config.yaml
n_layer: 13
d_model: 256
n_head: 4
n_kv_head: 4
head_dim: 64
d_mlp: 1024
vocab_size: 1462
activation: "gelu"
norm: "layernorm"
norm_place: "pre"
norm_eps: 1e-05
positions: "rope"
rope_base: 10000.0
rope_fraction: 0.25
qk_norm: false
attn_scale: 0.125
bias: "all"
tie_embeddings: false
parallel_block: true
extras: ["capped logits"]
init: "trunc"
init_std_qkv: 0.0262
init_std_o: 0.0
init_std_up: 0.0262
init_std_down: 0.0
optimizer: "muon"
lr: 0.00627
lr_mult_up: 1.41
lr_mult_down: 3.0
beta1: 0.95
lr_head: 0.00597
grad_clip: 2.0
warmup_steps: 200
schedule: "wsd"
decay_fraction: 0.615
decay_shape: "linear"
final_lr_fraction: 0.0
batch_tokens: [16384, 32768, 65536]
seq_len: 512
doc_mask: false
train_tokens: 380200000
steps: 10044
dataset: "wikipedia_en"
MLP neurons of a small language model. Each row is named by its layer, matrix (up: input weights; down: output weights) and neuron, and shows model dimensions 0-95. Each number is 128 + 32 x the weight over its row's rms, rounded and kept within 0 to 255.
After each neuron's rows, "fires after" lists the tokens most often just before its 100 highest values on Wikipedia text that the model never trained on; "fires on" lists the tokens most often at its 100 highest values on Wikipedia text that the model never trained on.

L6.up184 [ 88 127  95 145 154 169  76 136 137 172 115 168 110  74 104  62 134 158  62 172 122 143 191 130 131 107 129 142 154 124  73 127 146  82  98 117 112  92 144 107 140  77 148 194 143  83  97  98 148 127 158 139  86 131 141 215 125 139 140 120 123 122 135 180 105 126  84 165 169 110 153 142 127 119 142  41 118 123  86 122 138 115 153 155 119 139 103 112 131  92 161 156 145 167 143 172]
L6.down184 [ 88  84 160 153  84 188 129 103 134 108  97 112 169 117 156 150  62 136 129 205 148  83 119 156 148 164  98 133  95 174 103 110  91 120 124 167  77 106 124  89 166 169 129 126 126 140  96 119 143  75  83  92 113 164 161  77  94  94 148 133 120 143 158 128  94 120 133 113 121 132  98  76 177 121 129 150 154  68 166 178 158 121 125 145 133 131  97 137  90 117 101 140  98  91  24 159]
fires after: " Fran", "er", "g", "k", "ig"
fires on: "c", "l", "at", "ation", "ian"

L8.up163 [ 87 139 171 107 190 171 111 113 151 113 130 111 148  99 168  94 116 172  84 146 114 141  67 177 146 160  96 116 136 127 138 153  45 126 160  80 144 137 125 121  81 107 153 196 144  82 134 122 121 110 109 115 199 161 133 195 200 118 112 145 140 113 128 187  92 158 125  87 150 125 130 125 105 119 106 133 105 129  98 138 130 109 151  74 114 105 105 136 151 130 105 157 129 118 138 109]
L8.down163 [207 178 120  99 200  91 124 131 131 152 104 128 137 149  74 185  78 160 170 118 131 145 137 100  95 112 134 166  70 121 171 148 112  88  98 125 140 190 117 135 118 140  94 108 126 121  92 136 154  64 171  72 152 158 113 160 160 106 173 107 180 181  74 129  60 191 143 170 132 121 158 143 145 163 136 130 128 120  77 103 140  73 162 167  97  85  84 110  72  79 108  85 109 104 116 105]
fires after: "0", "1", "2", "3", "9", "7"
fires on: "0", "1", "5", "8", "6"

L4.up226 [184  85 143 115 130  58  93  59 162  78 149 114 177  61 202  85 145 143 107 107 105 123 157 105 163 171  88 122 172 152 171 136 113 124 101 127 143 130 123 124 114 114 157  53  81 111 102 150 124  91 155 124 138 122 132 186  96  99 140 100 171 131 146 143 144 177 141 155 145 106 147 141 116 107 165 165 100 103 170 110 158 184 179 129 108 116 121  99 160 131 200  90 113 105  81 187]
L4.down226 [151  96 176 101 137  48 130 122  91  84 123 114 148 129  74 119  68 130 127 158  92 139 128 124 167 102 108 103  78  46 110 118 151 134 115 153  87 121 108 114 145 165 164 149 147 142 139  89 105 180 136 158  90  96 121 168 119 119 120 114 116  91 126 137 114 124  70  79 141 162 112  96 107 168 183 120  98 136 128 134  62 129 112 167  78 189 131  77 168 118 128 127  83 149 127 147]
fires after: " imp", "le", " p", "ollow", "p", " Comp"
fires on: "ro", "ing", "oin", "ted", "way", "re"

L9.up897 [ 92  66 158 192 125  97 125 176 123 199 153 135  95 156 115 135 103 126  60 129 117  97 103  70 175  88 105 117 136  96 112 192 156  76 166 138 119 112 113 133 138 137 135 113 120 130 108 103 172 144 108 121  72  86 154 170 151 145 125 156 105 151  96  84 115 117 140  85  88 121 131 191 105 117 185 125 118 133  84 131 130 137 162 140 126 104 144 164 149 120 136 100 111 157 143 155]
L9.down897 [107 113 130 120 120 132 155 192 127  91 117 142 102 134 120 139 102  48  94 122  91  70 113 124 169 160 169 138 106 129  41 136 164  96 129 101 166 129 111  75 140 179 139  73 180 135 156 130 139 155 129  93 125 168 159  86 119 140 100 145 131 139  59 166 158 133 132 111  89 163  88 100 111 104 172 120 139 110 121 154 201 105  49 105 121 116 155 136  96 147 168 102 107 163 160 162]
fires after: " B", " R", " D", " N", " b"
fires on: "ay", " or", "B", "y", "on", " re"

L4.up348 [123 115 197  89  89 110 156 135  92 123  75  80 105 140  95 137 157  66 123 143 139 110  98 116 178 124 134 134 165 136  94 111 117 105 148 111 103 157 130 125 202 113 190  33 131 198 132 161 159  43 130 124 105 161 129 105 140 134 144 156 110 113  88 107 116 151 145  93  57 134 138 146 152 116  97 103 135 153 179 134 149 147 123 131 150 177 144  78 153 131 154 180 143 183 134 147]
L4.down348 [134  96 171 119 162 145 120 125 121  92 129 126 135 125 142 116 130 115 134  89 167 131 111 167 144 112 116 107 171  91 145 154 124 110 149 117 141 138  61 150 165 100  81 132 149 182 122 157 115 132 148 154 127 148 150 146 125 165 126  80  85  97 132 143 114 136 119 100 121 142 130 135 121 132  76 125 172  72 101 105 167 106 192 128 108  77  73 104 157 122 159 106 127  84 126  83]
fires after: " M", " U", "ater", "M", " School", " m"
fires on: "ad", "ial", "t", "e"

L5.up991 [115  62 111 106  87 120 139 147 100 103 102 118 146 123 143 105  98 128 159 119 125 128 133 127 138 135 144  60 144 147 135 101 154 101  73 125 133  89 149 116 144  54 173  96 164 172 105  78 128  41 120  87  72  72 137 160 114 184  79 114 157 102 118 136  91 119 133 146 170 147 140 100 162 123 127 137 136 151 160 124 134 153 131 143  78 181 152  90 154 100 150 133  98 183 178 134]
L5.down991 [161 145 124 186 142 161 142  80 128 127 121 135 213 159 151 129 108  82 123 144 167  85 127 135 117 169 146 124 159 155 117 117 138 109 121 132 149  60  97  94 139 182  82 113 146 135  83 173  87 131 100 104 175 186 126  98 124 130  84 179 121 129 150 203  84 144 145 122 149 112 127 100  94 101 173 131 122 149 149  65 122  73 112 136 104 124 129 154  99 106 113 105  69  76 148 194]
fires after: ",", ".", " She", " He", "es"
fires on: " as", " He", " was", " who", " and", " She"

L5.up227 [132 136 143  98 115 119 140 115 171 128 125 144 120  86 122  99 127 133 142 151 142  79 122 131 156 156 132 155 135  91  94 117 164  92 130 193 123 134 149 145 145 161 107 155 124 124 191 164 166  74 130 150 145 128 157 155 122  98 135 183 111  92  83 143 148 208 167 124  85 134 119 185 116 140 123 119 118 152  83 123 120  88  80 131 181 159 103 110 162  88 161 125 119 167 117  96]
L5.down227 [163  96 137 164 169 102 129 145 151 128 125 109 111 111 113 120  91 148 140 101 108 174 126 137  70  92 140 135 153 111  65 136 120 163  88 108  80 114 153  91  67  61 150 133  86 134 142 123 181 126 156 135 188 131 159  96 120 152 105 162 109 126 182 119  82 139 114 143  94  73 122 102 127  88 154 144  97  99  91  87  96 130 112 110 179 195 119 112 131 189 176 142 222  62 151 102]
fires after: " N", " Y", " B", " Q", " F", " f"
fires on: "ut", "at", "y", "an", "id"

L3.up475 [107 132 127 149 112  85 124  91 132 127 128 185 111 104 110 175  76  82 171 135 145 169 126 102 109  88  77  88 140 120 153 128 185  78 102  69 108 122 180 132 148 146  94 139 103 117 137  73  94  43 173 170 143 155 122  76 138 152 151 147 143 135 140 133  94 128 112 112  93 127 134 129 134  84 100 158 127 120 185 183  87 141  88 102 117 137 142 147 160 176 177 103 181  37  87 111]
L3.down475 [172 137 116 126 120 119  98 117 107 118 104 182  90 105 133 162 139 176 200 139 113  98 123 143 157 139  94 119  84 148 104  48 145 148  83  52 113 106 128  79 152 143 105 154  95 174  99 124  70 120  95 157 133 207 134 109 108 129 121 143  91 131 160 218 115 124 224 137 131 176 176 113  92 108 111 154 123 144 124 129 143 153 195 171 121 114 127  99 169 117  98 156 122  73 112 126]
fires after: " open", " contin", " be", " start", " res", " ent"
fires on: "ed", "gan", "ing", "ued", "out", "ered"

L5.up876 [ 82 120 137 128 135 158 112  64 170  93 116 122 119  68 122  99  97  95 176 168  83 169 190 111 138 127 153 102 172 117 160  96 121 134 109  96 133 116 118 120 154  74 120 104  87 149 153  90 149 129  87  97 181 144 132 141 105  92 128 141 121 123 114 101 123 108 138 169  95  74 116 136 116 115 133 117 151  81 138 129 140  69 154 113 126 113  84 123  60 160 115 169 102 136  96 156]
L5.down876 [142 167 169  92 154 136 160 131 214 126  80 131 135  53 149 124 133 111 138 111 159 113 152 171 155  73 184 113 120 135 142 121 149 170 137 125 144 166 117 112 139 125 157  93  86 130 112 114  98 111  80 166  89 156 157 116 114 168 171 142  65 105 110  74 178 208 161 122 101 148 136 104 162 107  67 145 118  96  99 123  88 160 131 120 180 106 133 148 132  79 113 109 149 141 165  69]
fires after: " s", " S", " c", "ual", ".S", " acc"
fires on: "oc", "ific", "old", "it", "ens"

L3.up772 [119 150 111 157  97 133 144  85 117 137  97 106 112 131 178 107 124 115 131 161 128 188 186 154 121 116  76 118 136 171  99 198  93 161 166 106 149 120 138 154 138 121 107 125 163  98  86 137 137 148 191 157 115 131  93 138  73 103 111  83 138  92  97 120 180 127  47 167 138 134 166  94 151 152 137 184 111 132 135 172 159 134 139 130 177 185 191 109 178  69 131  68 151 105 127 168]
L3.down772 [146 126 114 132 123  98 100 109  97 144 156  87 108 119 138 125 148 162 157 152 188 148 150 175  95 185  76  89  81 143 150 153  52 136 107 128 119 127 148 180 153  98 161 144 136 125 112  90 162 153 126 188 133 130 171 131 103 127 130  70 160  60 128  21 149  66 139 177 160 154 155  72 100 115 136 129 124 165 121 160 153 102 143 107  99 105 121  93 147 146 119 140  64 123 121 140]
fires after: " comp", " m", " rep", "%", " comm", " ab"
fires on: "le", " had", "resent", "it", "ake", "ise"

L8.up417 [103 142  89 119 171  86 115 168 106 115 144  69 150  96 139  87  36 134 201 129 158  51 154 135  98 128  93 145 170 136 125  83 134  82 104 153 133  88 152 135 163 119 110 127 192 120 107 114 109 133 151  91 158 108 137 114 106 110 144 149 109 105 162 173 113 124 135 115 178 177  84 127 122 134 191 125 105 149  92 102 126 109 145 124 168 170 227  63 148 148 143 156 170 151 138 172]
L8.down417 [156 112  49 167 112 142 172 173 188 102 131 128 113 160  22 103 142 139 131 146  99 124 124 156 165 163 179  96  88 128 162 198 150 163 130 123 105 169 157 175 133 109 154 106 119  62  76 119  97 195 120 137 121 132 197  94 135 122  77  69 108 135 104  75  83 148 134  89 115 166 119 136 197 114  84 185 194 121 157 128 145 146 147 143 120 123 122 152 106 151  92 137 122 101 136 104]
fires after: " v", " V", "s", "mer", "as", "iv"
fires on: "c", "ill", "id", "n"

L8.up235 [144  76 129 108 100  86 113 110  75 147  52 183 146 116 161 103 156 153 173 154 143  59 119 110 165 138 133 204  98 101 152 114 120 172 114 144 149 137 102  83 143 133 216 136 142 128  98 133 116  95 108 105 139 117 163 118 130 151  63 162  58 127  85  77 138 101 141 136 144 129 115  96 130 113 105 169 173 163 142  98  70 106 171 223 109 146  66 142 182 145 157 153 151 128 137 118]
L8.down235 [112 147 158 144 121 175 147 113 122 127  82 177  98 144 146 114 183 107 147 158  85 118 113 146  88 150 204 143 221  71 120 160 103 132 155  80  80 110 127 131 128 120 151 146 106 112 143 106 123 137 132 160 122  98  82 127  97 255 152 110  15 201 120 146  68 115 150 128  83 133 101  89 143 168 138 166 130 124  89 139 103  58 159 112 117 204 129 139 144 102 109 161 140 113 112 134]
fires after: " ", "–", "A", " the", "C"
fires on: "1", " Ad", " ad", "d", "h"

L6.up337 [ 93 106 164 124  90 143 139 169  83 138 126 152 144 126 147 123 173 124 132 143 124 119 110 135  78 148 148 134 133  95 132 139  51  92 109 172 114  75 137 104 168  94 146 139 154 154 136 110 182  59 114 139  87 155 168 119  58 166 119 122 135 114 107 124 134 101 146  79  69 102 135 109 136 121  99  83 121 102 102 158 189  67  59 152 134 182 106 101  62 108 129 211 146  75 128  94]
L6.down337 [100  94  96 135 154 102 144 157 101 129 123 143 148 162  85 123 162 165 149 128 146 138 131 164 138 158  86 150 126 169 115 126  59 127 130 183 120 129  96  41 126 152 138  98 152  91 132 139  95 196 135  98 123 135 139  83  78 118 138 132 104 170 136  97 159 136 159 104  92 176 164  72 140 216 127 149 148 158 192 102 151 136 125 115 119 125 142 133 162 151 171 165  95 137 131  97]
fires after: " m", "m", " M", " k", "M"
fires on: "en", " man", "ing", "an"

L6.up374 [126  79 160 131 151 100 126 108 162  98  90  94 192 120 160 147 120 121  95 101 119 136 100  98 121  51 121 120 204 150  73 159  96 115 122  80 120 113 128 149 143 107 180 185 142 100 104 114  96 105 137 110 149  32  75  75 207 131 154 134 114 133 140 158 128 108  96 125 166  72 111 201 135 153 105 123 132 163 105 126 148 116 170 122  78 128 134 132 111 122 103 130  75 129 157  92]
L6.down374 [181 150 119 125 174 118 121 129 153 140 111 158 129  86 121  78 124 118  94 138  91  91 125 151 107 132 112 144 194 183 178 120 137 162 122 107 101 103 117 130 108 140 114 135 193 139 133 176 108 112 143 114 128 142 141 113 159 144 145 142  96  86 145 144 126 164 157 157  90  61 112  92  76 140 147  77 159 153 140  32 171 107 153 170 156 125 109 156 164 113  68 174  65 154 231 103]
fires after: "1", "0", "2", "9", " ", "7"
fires on: ")", "2", "1", "4", "5", "0"

L4.up445 [174 103 161 158 110 124 112 181 156 115  82 118  83 145 151  86 171 132  59 160 137 103 135  93 165 151 118 125 163 170 149  77 112 124 130 145 147 183 144 157 119 131 131 166 173 164  48 136 105 119 148 117 120 161 225 180 131  61 144  70 133  96  90 140 124 144 101 152 101 126 173 141  96  88 137 158  74 104 128 172 155 161 148 153 142 133 147  75 150  76 142 151 137  97  90 169]
L4.down445 [148 114 121 107 190 107  87 116 159  56 134 153 162 137 113 123 144 164 154 113 158 136 154 120 130 161 121 119  86  92  81  67 175 165 134 128 138 133 114 113 147 138 133 184 101 127  65 132 181 159 101  92 139 119 109 113  82  91 194  94  75 143 172 105 108  88 121 111 178 126 107  87  50  57 129 107 138 126 182 172 111 140 177 180 136 143 135  90  80 105  99  76 166 142 164 110]
fires after: " P", " R", " b", " D", " M", " B"
fires on: "oman", "in", "ased", "es", "hen", "O"

L5.up770 [ 62 128  84  86 117 112 142  96  83 123 145 161 111 105 116 185 106 172 121 157  91 149 103  93 161 114 100  31 145 181 178  45 118 162 101 108  73 127 167  97 124  94 137 165 113 145 152 166 106 114 121  83  62 127 153 131 101 190 149  85 163 166 144  92 134 154 147 151 154 152 110  78 148 123 177 148 161 125 159 141  97 130 107 183 132  70 112  83 145  71 138  81  83 149  98 162]
L5.down770 [138 138 142 165 135 133 118 114 116 131 168 166 157  73  96  94  78 138 101 147 120  94 137 170 161 191 141 158 139  65 143 104 168 108 158  75  96  94  40 141 131 119 104 125 140 154 140 173 158  55 115 127 128 107 170 147 173 169 125  72 127 150 183 101 146 201 144 101  95 117 118  55 171  77 143 131 141 112 148 131  59  99 118 144  73 125 141  72  73 136 133 124  93  54 141 132]
fires after: " s", " part", " res", " pr", " pro", "|---|---|---|---"
fires on: "uc", "icip", "in", "duc", "ear", "ug"

L4.up672 [166 131  70  97 162  94 131 152 136 137 160 134 133 116 117 153 152 129 151 138 151  63 117 137 148  96 134 153  97 112 112 109 161 117  80 140  91 141 135  73  95 165 138  58 151  94  96 178 133  64 106  67  71 161 130 110 127 119  80 114 146 123  84 147  93  85 124 102  68 151 146 123  98 134  77 127 137 172 142 117 190 160  91 123 130 122 103 115 152 164  81 148 116 103  89 120]
L4.down672 [161 130  97 129 143 101 155 140 150 129  93  82 162 153  96 136 108  94 125  79  77 136 193 173 158  90 159  98 161 136 155 109 119 155  86  71 115 130 137  84 189 140 145 130 132 153 131 145  67 139 163 135  74 117 184  84  84  26 161 143  87 110 116 124  82 123 120  76 156  46 113 132 174 109 124 122 194 170 120 145 177 137 122 115 180 148 167 140 119 129 154  98 100 201 127 200]
fires after: "ch", "th", "h", "eth", "ct", " s"
fires on: "let", "n", "old", "od", "ric", " was"

L5.up721 [148 162 109 137 109 125 105 110 138 128 109 158 102 115 112 189 126 130 131 113 126 109 120 137 149 129  62 133 165 155 181 165 112 117 135 137 160 123 138 117 107 183 154 171  35 139 104  84 130 126 119 108 143  88 147 120 167 133 130  94 146 102 163 105 151 138 120 133 111 114  88  95 110 122 110 138 125  90 125  85 190 102 102  89 137 128 116 158  72  69 145  82  94 146 125 176]
L5.down721 [170 148 159  97  84  94 115 118 166  17 109 127 116 169 151  87 119 190 101 110 115 196 131 117 146  99  95 135  81 149 114 140  77 135 151 145  94 146 147 133  79 121 201 160 153 113 108 127 191 124  89 138 117  57 150 195 139  50 124 194 148 178 124 162 133 108 135 100 128 177 118 161  76 164 125 148 100 136 106 134 105 146 168 109 181  82  89 118 103  75 135  88 118  95  73 120]
fires after: "en", " m", " g", " c", " G"
fires on: "iv", "ater", "om", "er", "D"

L3.up413 [104 173 163 117 135  21  98 113 166 115 152 138 191 129 158 124  70 168 156 162 130  97 133 137 135  96 145 114 116 119 139 127 140 154  95 124 101 183  69  87 145  43 111 167  96  91 176 184 129  85  94 141 135 125 155  63 185 151 120  98 158 190 151  66 151  72 144 145 115 189 123 129 109 117 180  91 150 111 136 143  88  94 151  90  91 130  66 154 108 122 128 131 152 140  93 136]
L3.down413 [ 97 122 123 171 169   0 107 114 121 152 133 126 153  94 135 154 107 101  76 205 138  80 133 119 156 154 109 133 127 158 158 124 157 134  37 136 117 176  93  96 177  79 100 137 170 139 135 151  89  87  92 182 149 127 103  97 136  57 133  69 144 212 105 110  84  97 107 145  74 146 115 122 125  84 207  77  99 170 107 134 121 172 135 143 138 172 100 125 125 105 117 154 189 103 115 152]
fires after: " s", " res", " J", "urn", "es", "ing"
fires on: "ul", "uc", "out"

L5.up669 [100 109  86 117 108 143 118 136 109 109 137 144 166  99 173 165  33 110 124 103 125 140  92 173 148 116 112 166 132 133 120 134 126 130 103 116 120 134 102 144 162 143 126 119 139 135 145 118 132 106 180 161 160 133 138 128 145 121 176 141 151 116  83 102 105 127  71 126  48 133 148 131 112 103 174 115 192 162 143 129 142  96 136 144 107 134 125  93 143  81 120 152  95 143 139 125]
L5.down669 [191 114 139 132 136 174 120 178 142 145 121  74 105 145 154 108  79 148 110 170 124 151 155 176 134 132 114 119 138  71 164 186  93 117 135 139 106 128  84 126 143 133 104 110 139 183 164  87 130 139  93 106 109 116 108 111 136  68  56 183 152 162 134 108 149  93 117 140 174 132 163 119 162 177 135 152  93 159 100 164  66 114 144  93  82  79 124 107 164 133 196 103  95 147 129 103]
fires after: " ", "am", "–", "+", " +", "0"
fires on: "5", "9", "4", "6", "an"

L5.up645 [ 75  87  90 136  70 156 112  93 171 112 122 100 171 116  93  49 146  94 125 123 122  66 121 186 164 165 124 180 164 125 141 131 135  75 163 123 178  67 169 126 126 108 109 137 141  68 101 103  99 133 186  91 102 122 127 106 131  92 118 121 105 123 130 161  61 152 130 170 125 117 102 143 137  98 115 166 125 146 145  84 123 149  59 183 119 120 170 113  83 141 143 156 131 135 117 171]
L5.down645 [149  93 161 226 131 134 127 146  76 111 162 178 127 175 169 120 181 219 152  89  59 151 126 169 146 116 156  89 104 144 140 172 122 136  91 185 172 144 158 128  97 118 135 179 176 150 118 147 114 138  65 164 137 158 148 132 153  84 129 164 126 139  95  95  81 179 110  91 116 162 150 149 149  78 111 149 110  76 156 130 191 105 144 124 149 207 131 128 139 140 137 113 130 102 132 184]
fires after: " v", "op", "ap", "icip", " V", "ri"
fires on: "ill", "ant", "e", "id", "ist", "h"

L3.up66 [124  96 184 169 138 111  79 160 140  99 103 108 115 137 132 125 151 121 122 164 111 146 136  96 131 135 101 135 191  82 145 133 169 179 116 124 177 104 156 128  54 110  89 172 109  99 121 136  59 138 125 165 140 113  98 158  79 195 158 156 140 110 133  81 118 126  95 182 157 142 124 104 141 125 118 138 139  96  86 158 163 159  97 123 155 140 141  58 126 111 102 177  97 151 158 127]
L3.down66 [163  93  81 122 114 120 151 143  98 121 176 110 120 141 125 169 196 139 118 108 136 132 159 139  95 114  90 139  91  41 175 103 125 136 120 103  70 130 178 131 170  73 114 134 125 103 139 169 157 113 147 129 108 139 110 164 181 113 117 176  99 165 120 116  94  94 147 146 146 158 190  87 119 216 134 154 116 205 117 112 119 146 105 152 135 107 107 114 125 162 141 136 160 121 137 132]
fires after: " P", " p", ".", " sub", " The", "P"
fires on: "se", "u", " This", "er", "au", "el"

L4.up441 [ 93 115 153 113 116 163 139  86  88  97 118 172 151 112 188  89  97 129 102 136 156 155 182  98  90 145  85 125 161 125 154 125  93 116 136 145 138 105 118 170 177 119 159 106 126 121 112  76 150 131 136  62 133 147 127  96  83 218 137 142 140  96 110 127  84 101 141  90 158 129 102 133 141  64 128 116 152 138 160 199 144  73 137 162 184 168  83 183 113  74 187 127  87 151 154  88]
L4.down441 [141 115 109 115 142 121 158  88  76  93 184 144 131 192 146 132  98 114 124  90 131  66 162  99 106  89 140 112 165 113 102 120  95 129 163 126 115 182 202 200 134 117  85 141 122  91 157  25 121 141  99 155 121 102 143 108  38 166 173 143 138 119 183 159 134 122 179 129 101 145 110 139 130 108 114 107 156 148 122 155 233 118 114 164 134 152 171  97 101 126 146 129  90 145 178  89]
fires after: " the", " M", " m", " Pr", " L", "M"
fires on: " k", "use", " town", "ince", " city", "ag"

L8.up737 [121 185 175 139 169 150 126 115 134 163  97 139 105 111 163 189 136  80 147 111 134 158  88 121  91 161 202 129 137  59 133 121 137 163 157  99 151  86 196 108  61  57 174 121 144 159  76 167  99 136  71 143 113 111 147 143 103 176 148  81 128  68 143 102  77 156 132 158 101 162 108 161 149 110 125 123  90 199 160 145 124 140 123 157  93 185 106 131 155 137 179 129 114 125 119 128]
L8.down737 [129 152  80  91 151 173  83 164 151 133 128 119 141 111 183 153 112  48 158  57 143 180 118 163 135 126 193  89 204 128 153 143  67 123 149 142 128  90 155 135 176 105 144 132 142 108 119 154 134  99  90 115 126 126 123  95 100 196 157 124 128  77 134 136 132 111 100 133  60 123 164  70 134 128  94 128 226 140 109  99 111 111 161 171 131  82 118 155 140 129 134 182  67  89  85  23]
fires after: " ", " (", "^{", "_{"
fires on: "1", ":", "2", "3"

L6.up47 [ 87 128 136  42 145 180  93 148 128 127 126 121 111 167  90 192  91 159 190 141 144 134 151 105 112 159 153  90 130 155 171 107  98  66  72  84 113 121 105  76 114  81 164  61  89 109 153  90 122 108  68 202 156 128 140 172  99  85 127 116 108 126 146 121 116 143 144  76 134  88 170 149  98  83 112 115 193 103  83 185 114 112 141 166  84  85 135  93 212  90  73 169 150 160 103 115]
L6.down47 [172 139 120  80 201 158  94  98 123 125  95 104  85 167 135 102  49 184 151 120  95 113 128 143 114 142 189  73 150  81 173 108 202  95 190 123 142 149  62 112 131 199 124  86 107 108 129 136 107 147 199  86 139 130 141 122 163 138  63 147 130 109 121 148 141 157 176 172 114 162 156 136 124  89 110 125 153  84  93 149  96 138 137 155 107 181 146 108 197 154  79 130 110 104 103 148]
fires after: " r", " b", " h", " c", " s", "ug"
fires on: "ad", "av", "ass", " co", "===\n\n", "by"

L3.up231 [ 92 132 144 147 171 127  97  99 132  87 135 169 111  84 190  81 137 103 191 140 127 117 147 109  99 124 132 153 120 132 109 123  76 125 151 122 124  84 129 102  86 124  59 147 131 184 147 113 100 136 123 177 174 129 174 223 164 170 178 171 119 131 123 160 106 102  89 116 104 134  86  64  95 202 104 116 136 148  58 125  43 117  99  91  84  97 144  94 124 127 135 193 111 176 130 109]
L3.down231 [133 138 123  81 118 110  75 171 151 111 183 165 151 154 152 104  92 133  71 152 110 157 129 113 146 117  90  87 128 106 100  40 103  89 132  98 148 155 102  92 120  90 134 123  78 111 202 155 152  99 139 145 106 140 140 117 124 105 199 150 150  89 173 176 165 168 150 152 162 114 160 171  85 153 131 109 153 126 113 137 138 168 150  11  94 112 171  99 150 169 174 132 162 187 111  65]
fires after: "0", "9", " Rec", " cent", "ent", "2"
fires on: "s", "ord", "ury", "7", "8"

L4.up39 [176 120 146 128 143 130 143 124  47 108 198 141 131 140 169  96  86 115 183 178 150 112  41 128  68 103 151 131 181 127 167  97 122 123 146 140 149 154 198  45 160 116 172 166 126 170 152 112 148 118  91 133  82 134 197 138 104 143  88 119 117 121 117 171 161 104  73 126 133 170 133 120 186 159 143 121  87  72 135 152 150 141 121  72  85 155 178 134 147 139 197 135 113  84 208 152]
L4.down39 [153 118 155 136 110  75  98 138 138 155 167  92 167 154 139 119  54 112 135  88 105 132 146 155 142 109 157 153 163 104 127 140 158 146 154 145 179 128 116 121 130 121 150 145  52 176 152 163 144 128  87  98 137 131 168 110 124 140 118  79  73 131 197 133  81 107 113 108 106 119  74 150  74 169  96 183 101 145 159 121 175 115 116 171 191 132  64 124 223 168 148  67 109 126  89  98]
fires after: " N", " m", ",", ".", " P", " n"
fires on: "ic", "et", " and", " She", "on"

L6.up431 [157 121 123 179 170 150 133 104 175 128 142 135 127  82 128 183 109 144 158 165 114 111 163 131 111  82 135  88 124 177 159 117 131  85 131 157 170 100  97 161 103  83 147 190 114 129 143 173 149 155 157 141  64 157 174 159 143  82  88  72  70 131 139 142 164 120 131 111 167 121 115  68 136  63 167 102  94 152  84 129 148  89 135 151 159 130  79 160 122 123 146 168  96 156  68 162]
L6.down431 [153 106 100 118 153  96  95 122 140 136 164  62 117 184 179 148 109  76 115 167 107  55 129 181 130  84 145 112 172 154  95 157 136 145 117 172 142 175 105 108 156  86 178  85 147 113 125 106 148  73 132 124 149 125 124 117 111 127 115 108 104 119 103 140  73 103 165 110 119 162 145 178 164  46 139 112 148 154 153 138 118 134  97 138 130 135 146 129 127 109 102 152  88 208 144  97]
fires after: "g", "uss", " G", "an", "k", " g"
fires on: "ian", "l", "overn", "are"

L9.up201 [113 144  69 132 145 139  77 192 148 133  55 150 155  86 167 183  76 127 108 131 129  90 179 143  92 130 152 136 114 112  89 109 139 171 134 157 114 125 111 139 126 148 199 112 143 149 136  92 124  81 110  90  89 150 151 118 100 165  86 168 123 139 119  68 107 145 113 117  83 166 105 165 108 121 119 143 161 164 129 137 102 114 113 146  26 189 120 162 107  99 162 134  61 119  99 155]
L9.down201 [138 168 163 151 186 194  94 117 107  80 135 101 148 157 155 134 197 150  47 136  40 166 113 110  99 151 190 111 184 154 126 102 147  99 148  96  98 123 111  98  82 148 144 122 172  93 160 172  86  87 172 117  98 186 169 179 132 142 119 126  37 159 161  85 107 116 137 117  89 169 109 102 111 145 164 169  79 120 122 114  79 146 189 115 183 139 101 147 142  95 160 130 106 108 151 161]
fires after: " ", " ("
fires on: "1"